From a checkpoint of a small transformer trained on Wikipedia: 4 heads of 64.
MLP neurons of a small language model. Each row is named by its layer, matrix (down: output weights) and neuron, and shows model dimensions 96-191. Each number is 500 + 25 x the weight over its row's rms, rounded and kept within 0 to 999. Numbers have three digits each.
After each neuron's rows, "fires before" lists the tokens most often just after its 100 highest values on Wikipedia text that the model never trained on. A number after a token or word is its count.

L9.down171:527510462512505462504498476517451513516518518507494524475473497539491461509502504487541505435479491539434489471530451497503491513486512459461502549502480481519493500544494487500516528515508516544541485505459478513488534500493547453514467467532518491497494483465493532467481509488496477472
fires before: "s" 14, "." 12, "," 11, " to" 6, ".\n\n" 6, " and" 6

L12.down109:479452550495482474486544497500473511508464468459478506558459524496510508496480522535484523415522490464524494520490497515478502477509489541499484486491529512480497558528468492506473474493558482499512493526502497505522552483494502482519504485511495509520519464459484544525510554544514511458
fires before: "," 14, "==\n" 11, " and" 10, "–" 10, "s" 6, "==\n\n" 4

L12.down341:486483491477548522528488537532533505502512483532509512445535521500507522502527485448453500533491489525488451501473517497496457553481477497541498511532493438485508513469467488524486466491472520525471507486508509485491537467494519485558496500488492521504536506509479452467496474492464466504
fires before: "A" 57, "C" 9

L7.down253:469538492517511539524500533545484507515496494495462450540482503529500515496518522509495492508514545501504506514527480478484504515515510504486472486472548508481548536517518519497517478483478485512510520501489493504494534464522450483516488480515463506524537515451549514500500484503531492493
fires before: " |" 15, "," 14, "i" 9, " (" 9, " and" 5

L12.down148:538527559476483489520531527473540520523510479516517485555530490475513516502542521533490460460540484502497509501474485491503509506499503526525544539485484507503486515521535507521521484480492543447512490503537489474525500460496480470516467506460491539479484481514517565441494486493512556482
fires before: "ed" 23, "ive" 12, "ted" 7, "ing" 6, "s" 5

L12.down309:477547468492521482502504494504486527464477533526471499499531472487457473487500511413479526452504471510508490499507477490475472497509460487458461504520519461502523531496480476484548468528479536440488520494510492497529496500505479495499506505499445530479499498472525468526524481418507551474
fires before: "0" 30, "C" 6, "os" 5, "L" 5, "res" 4

L13.down40:463464488506514558498533457503544510469509525518494507539479473513490473492506528495492497549523464517547475477416530495485493490459501551533486532500492527526507474462483482499486506505496454489480520499503527517471469483501482512551522510515494527435544528535511515550462453489516511478
fires before: "0" 35, "9" 10, "5" 7, "1" 6, "8" 4, "4" 4

L13.down399:482506510493505478454503507523543519509491495538507476516504440487445484488522510485501473476456496497518506510480480496476504495508502468481534473484500478465496532552498503479487496497450460482479492527507509521513517485441498542481467474519489481490499487479534503507523474465488487457
fires before: "2" 34, "1" 15, "ol" 6, "est" 6, "ow" 4, "ect" 4

L10.down205:548473533498505489505478505522479512512515501490484479484534511515493501515503524509540498500500481491534498487521485508503483518542476538540434523513499520457500477543483479524485502492493559527470480497515472492484484526500503509484504522475490500515464510515517505489520477507518479505
fires before: "9" 78, "ong" 7, "8" 6

L12.down111:527524425520487534510524497504535486554481495521538512460530487475518489495543523482435485506450457500504471527540484504536509516520515522503492496523487487487511537506524491514470503502509532476459489528534507486522512492513489519504434506511474494487501547510497525482471506500519530503
fires before: "2" 27, "uk" 13, "i" 7, "one" 6, "ó" 5

L12.down120:469525518466483467484491490543458502530531458510582469528491484499515525505480470511481477507474513529482506510475482525501530510493500487505495464484437497498512510507467534459517464469457488488547495512515551507491512469495497525484507518484521538518566504532503474492483534544480517460
fires before: "i" 29, "er" 18, "ier" 7, "ior" 4, " player" 4, " football" 4

L9.down21:507506502531545457527503490483468474507529515511514513488489478522513486506511503485514511495477488510524512495504488520513455487465451484506507526461498518490470527476501531463520442484512490527513472545524499526486487494468508452494474479476450484524480535525504456526483542466490517451
fires before: "." 31, "s" 8, "nal" 8, ".," 7

L13.down318:492464460522481513496480533506550482509538528510503468511501521481467511509504488487477527514489417498467482551511480436518481501485473522508513500506555457510530498520596510490514453450498516488494471540522524517491544480514484516512511512478499534497495522536509490480523502498503468471
fires before: " |" 53, " |\n" 13, "|" 10, " were" 6, " of" 4, ")" 4

L13.down210:483537502548542506508529527448540518458501519499534548475475520535512512465513538501478467467492472500467547476505518484492515481483526496518459513499507462536510483504497499493510504534505491475496550505512508510462476474548498506489506465490491455496447470478481509491484451470531498486
fires before: "er" 87, "erv" 5

L13.down336:466514487456506485498495524466486489512513485543494472493525479497489496459485453478505494512427525556499576486461463462482491466489505465525535513480520470510499511473499501521488481462468507455522471486516494510448483490514494502455515520514501509474532530523510464490454468536496494503
fires before: "i" 96

L11.down383:478458480498532495513492483497495505506546503483488492487445521495569489511525476505464549487508474526522469516496528532515499497557543545494502513477510496463469541512500493486498500558500470483467514484454490481469529461489499494513479455541487489467503488556465499526518449520471531511
fires before: " is" 26, " was" 15, " has" 4, " prov" 4, " cont" 4

L12.down306:514488512522479509494502454461526481463483523507488483504522543500504463526492505519494504463512471535435462491505501449466481537534460555517517549477492497536523509483504475472518476528497463506499509504489469456528512490538530534528508499496485505484456434478457478496500483530511490547
fires before: " in" 27, " by" 27, " on" 7, "born" 4, ")\n\n" 4, " as" 4

L12.down380:492533495484525434469505502481516500578491463499523494474503500506505467436547489530518488515502502487496515534464436504480470498491467488527457498481456499502521464538507465495467504498538504466493501508511510525526502502517486467503549490526490483491514493479474489507448488506479480479
fires before: "er" 22, "ered" 12, "y" 7, "on" 5, "ers" 4

L12.down343:429513520492478483500469500517487497502579503535464571512492503510485508506462534487503498485553507451507530524480511512480482471499458505483488553492529517513495501521503504502485538525514499521452486545494498512537459523529491517498501497523462497471538486546493491487462478443482498505
fires before: "c" 40, "A" 13, "um" 8, "ce" 4

L12.down260:491491495538515486532500462456533468493531522483491498491478497486527525476505510458486463480464547520503495493519512509543484441490484524503494434481487492489519469544524495474527484479517506486508467524481482482529522512516482524492482463491525449488505521560508454489477483507478475524
fires before: "er" 32, "ers" 26, "'," 6, "'" 5

L12.down211:493477483499527490504501507498523462481515519500489448506519502476517490501527509470528486476479527500474502535471484507525505484465507471555494446489505492518492497523531515471463450514531498500501504466530524532461533459523453487541483485503517513510477520469524462490514542503485488471
fires before: "ia" 32, "ian" 24, "l" 9, "ra" 8, "a" 4

L11.down147:463503463492534476552491506532477453512531538527514483478525511521496483455509506497509507472472500507503477441473472476526515491485513480480479470509473527521514526513471484503519452497469509503479484509468507470474493523508486494482475495486473455467520547487477502504487519461511506506
fires before: "0" 50, "al" 8, " D" 4

L11.down141:511498500518508496499533503464518473518516527528461497508486491479526529481474492477497493507529502472507494500483476530479508463471426510460494577516556529513499524515493493499498502483463472506496503512496503531502498473504521527490525509526472518504522459502494522438554475515487496527
fires before: "el" 19, "ed" 15, "qu" 12, "ther" 8, "L" 7, "ight" 4

L12.down166:499513499514488534511465545507490486503457497488519496496528505525550530463508459498564502519431520496510491533517531473441549512553489481466507569503509487511496508489492466498518496467504462512518512483528517529514505569504510518500500507531508512528505470589519494465517510437478480528
fires before: ":" 57, "ow" 6

L6.down72:493545468509470517537519499481485509489467486483499474460483492503481510478480538522500525522517516519455467471513490523519472485493471495495484527449423527516498527492512505472478514468528450470539518497506451483467507506529516489483538500470481511538517450465532514528443544470508521496
fires before: "=" 20, " |\n" 19, " |" 17, " |\n\n" 4, "-" 4

L11.down90:476512470482493505493476506474499488496478509504483506449533475492484508515515506533500507489519515499497538481499520510498520525491494530495532514457542444489491510505522556483537482501478459527531440461486521519494527474487502428505504458461441457508524489478494507503496578487487511483
fires before: "id" 23, "al" 18, "t" 7, "ig" 5, "ed" 4

L11.down405:521519490448520471470566520527499484433497451474463500501480504512533504466538496497501495517477516521550510471482454524473481481489519464506456477454492476472478524450471489485487494483467516492539522516514482487526488463515564524527488504531491513475463544511499467502472441486511484490
fires before: "ia" 31, "ian" 26, "i" 11, "ese" 11, "ish" 7

L5.down342:485544540495473503482519551539472463495484476561492465504514514475547550521479512496499463493525518524477534517531506499524486493504510530499464500499531498473498524511519491505491489503483518518446503468514499543492497532481506511487449525465457516509523481457558521470557528505457510518
fires before: "ed" 24, "es" 8, "ct" 6, "ing" 4, "ak" 4, "e" 4

L7.down270:483569497488499516529485501507553510478529542527500486509495515523484480497495517515473487427496483466504452508500508494518452509488506465484467469501512552494498506459502507522515504479503478440474477520481490475535497501534475515473451517566480504518482524536506489509488483513501485515
fires before: "-" 21, " |" 16, " by" 10, " in" 7, " as" 4, "|---|---|\n" 4

L13.down250:508475536490525514489520506489529463478508521487543547517525492461474462513559483478502513522508477522523500517499531498512520479494516520491525534494463512534522555494490483499519490503506477480539519482524468498519500471518521510548543518542458479516494491522494461555505515481512507514
fires before: "." 22, " and" 20, "," 9, " by" 8, ".\n\n" 6

L11.down349:529528489477537516517511472491543499477463556527453490501552521523506463490476513502468514503481497478506492478475506480494477501469487469476485517519533521491506546535515523505504467516472524502499522517484480517508487483466507465515520511544498534499509513479486478498498473506522491526
fires before: "el" 44, " L" 13, "L" 13

L13.down240:495475504523493500506497500470482504472505521512468508467486514488525480486505515564501524449499497524483533516509499482542497481470469512464501502521498520489516516535486491497493492474458508545530472495518518512521482493544532474484562474536471543534511502523505510487504501523541499536
fires before: "8" 40, "7" 8, "ly" 5, "9" 4

L6.down372:479499539473487440498514529481529486487489502518481477510503516480492446481491488520502478520489463504532522507543539462490509517541482540505485516434548512483476529498523539459491483469513475476498557510483499517533459504483481464470456489524443482537459516514495496467493507490501532523
fires before: "ed" 15, "e" 10, "es" 10, "ing" 7, "ation" 6, "i" 4

L6.down217:516490497498493482492503485494505522485444529500477490531467509528526528494552449538455498487506491490493512503527504521518481518482507487443493490497520471468547512485501557539496529477441477554490502486473544465528520479523499487543554474470474480524523513525503498532490485539457477519
fires before: " was" 27, " is" 23, " became" 4, " also" 4

L3.down210:525510531518509529500543511484512503506487522503524510512508498471444547508488487513500512498512515502514536498514446495581501478547481495503527526515463533574526519512499477521487502517448495514527491489494484509494491481478498509500492546554507474493526498506446485455504441538510556486
fires before: "1" 24, "2" 19, "5" 7, " T" 5, "3" 4

L11.down219:478506457485444503486481489523504522491512502507539484492513531478489461460533520504458510471499511510456480523512452531503462442489473533495476483481475488490495520537511495505481533495453473533531499474508472516519501467486499539464526513510448504533498509508501486517446484514493479489
fires before: "8" 90, "9" 8

L10.down24:502545483524461489478523542518467526483567475520478474505571464516511502551490504497486478500519483533515471522527504434491527511495494499485508491512477502477561481489517493512514475489505519525481517482531537500484532486445488492538467521549501460552514484532489491499551446496543540492
fires before: "ar" 26, "es" 9, "in" 7, "ically" 5, "form" 5

L13.down171:495464507530480533527496503527514499509487502533507518504497432522491515497535507477510498496403486489533491490524488495521524468460511540476485484514489500454544457461510495544503500475517528488498455506488446528527499495466449520436492503487516530503529500510504521525453495503441489474
fires before: "==\n" 36, "==\n\n" 15, " life" 9, "le" 4, " and" 4, " career" 4

L13.down378:470503464469450512540540512515487529502503500494533447493492514509533509503540528506493482447497477508488474517518507492510468486524494529466523500501488509502517514518503526473484496446498491514499530492514517474512527463499512519510502512485466468499515478545486511481505504510483546498
fires before: "8" 47, "9" 21

L10.down194:519548525479532538490521490548528504562519516522510500545522475512506529500518497505489465512522481507500507563459494476487509449484453531456542534477500511528506471524509484504534457484542483484495505521512446492507485521471472494517476491503484504513487469530480495487507517474454534525
fires before: "z" 63, "or" 6

L10.down403:502477522495464516497505486477551494456490521506494480525542493497502482494515574504506506496483484531516504483539463514508465479528495496507465505475522481504488538477483536480486506482488446549520500517501495528496485511537519542499483503469504528516493511515495481480475514520451465474
fires before: "6" 36, "ia" 17, "ik" 11, "ie" 6, "ian" 6

L6.down288:526518487508518526494489468516488508510447516521501534561517516517510503494509530492502470501491493493514476494501522489483484511492491471471512520463465536497480548514544517509490517506514511463548529484482538466440474508489488491532511457481502543501508508558500487477519495500487522535
fires before: "." 16, "et" 11, "el" 8, "or" 7, "ised" 4, "ore" 4

L9.down422:498536494526517466498487499462516486524524533492526488514488532477462503519478488498511490518451507417505496463472514487503469456485491485512474560520493473529505549531492517502435474515519531482481533499482502510511500484516485499496510494478511483489504429494534501466511521506499481502
fires before: "-" 93

L12.down317:509517477504527503524487482527494511508487532490488532475467513473557485503492495530483531508479508500533488501544499541572551524484465456504465496558507506515537504518540435507524535508460529530527475493511514501506538542478523485539472538499465524482511543471499506516500503489490538505
fires before: "2" 58, "1" 16, "9" 15, "3" 4

L10.down380:491505474468513522545510479483521492513505453520517520535526494526471537517500498495486529499487513496492447511531488471490488464522502530514509497491454519503556457514517509479522462478499473503493503488492521516523501465430500512496471523483461501479493550494495544502534482475520525489
fires before: "z" 21, "k" 21, "g" 13, "ch" 12, "og" 6

L5.down220:500494507496508483512521508526517468500489489555518472478477478510512507479497470508494518475498529482494472483494486500481469553471503470532533494493502473463502505501486525470481488545487464492485527537497479524537529479533539466440479500482476488539481507473536529485506521552523557465
fires before: "ed" 24, "m" 7, "ific" 6, "ud" 5, "al" 4, "und" 4

L10.down108:502488498469504475572509523503551533486490497501524502498499485469482467524506490543467470511526499497459465537507495511468498505463571546474527508539551532529505493461521513511465505499529500543435525560495502475517517539469521486514507529489482485498496458496484500504523468505513458471
fires before: "ant" 27, " by" 18, " to" 13, " as" 8, " for" 6, " in" 4

L10.down132:493521509479469486500480488465478518504466546485497550481521489492506486487492482455446488499559525445533531479478484490506549469508515513532483488495457526497513520458472493496456533460526520479533466489511506515502557479532465515476465478480458506529476498490518494523542503517518492483
fires before: "0" 36, "mp" 11, "ed" 4, " P" 4

L12.down369:508439505529447491471508518505550450477502529510507497515477505509523501480538497473514539515521504517490522489474491493505466521496509451517484454499480521505522513541448502513513472528539477487486497500514488520506501500502471537499524492497476487520516465502537532513517515505531500486
fires before: "ic" 17, "ics" 12, "0" 12, "ire" 7, "es" 4

L13.down353:498466481507509499498491489499509542537531527465501524498477502521527509508534495503511531502481532455504472515495472526510507497537510530505494447505512550502548483497498531531495508514496488489478522516539536508510531538479508499496474496494476522507507523546517498519475480519475557483
fires before: "0" 38, "9" 9, "ended" 4, "it" 4

L7.down183:484472481484489520507533491487508498506492544514515476516469453503470440500479471510522461472485471495499500474458487497497515465466508528546481529471526499471526483486464543453498519496477511491540486509483469469464521473510499504464509510510498472475536497556524473520508485511486515514
fires before: "0" 99

L9.down45:483469514512470514471468477527503481457534547479504517503515491473493492476531473490506492494546498493512503473508532515516477491528492539488521494504485518520500478484511470536481483482526497513493441473522497524516486451508491489531532498494486500441503491476493515525473514502512528424
fires before: ":" 18, " |" 15, " a" 11, " –" 6, "c" 5

L6.down74:466512529470472515509491472550502479496487551501484514507488494498487535512552514500492551543515485519479479521470463525524498493459480494501487518530523466520507530498487491517485471460509461514510549520511506496519444483454481499504498522519519486489480501484513489553559480485543530521
fires before: " |" 30, "." 8, "us" 5, "A" 4, "==\n" 4

L11.down434:509482478497494498557531479554537519486473509497486476487526490526497478533530432530497512488460484507494511527506505511465535486503490489473520501514486510524493486479483456466473469528512478515519500499470505497510508501489520507482443522503490505540540473507475497536484505520549544447
fires before: "==\n" 47, "==\n\n" 22, "===\n" 10, "===\n\n" 8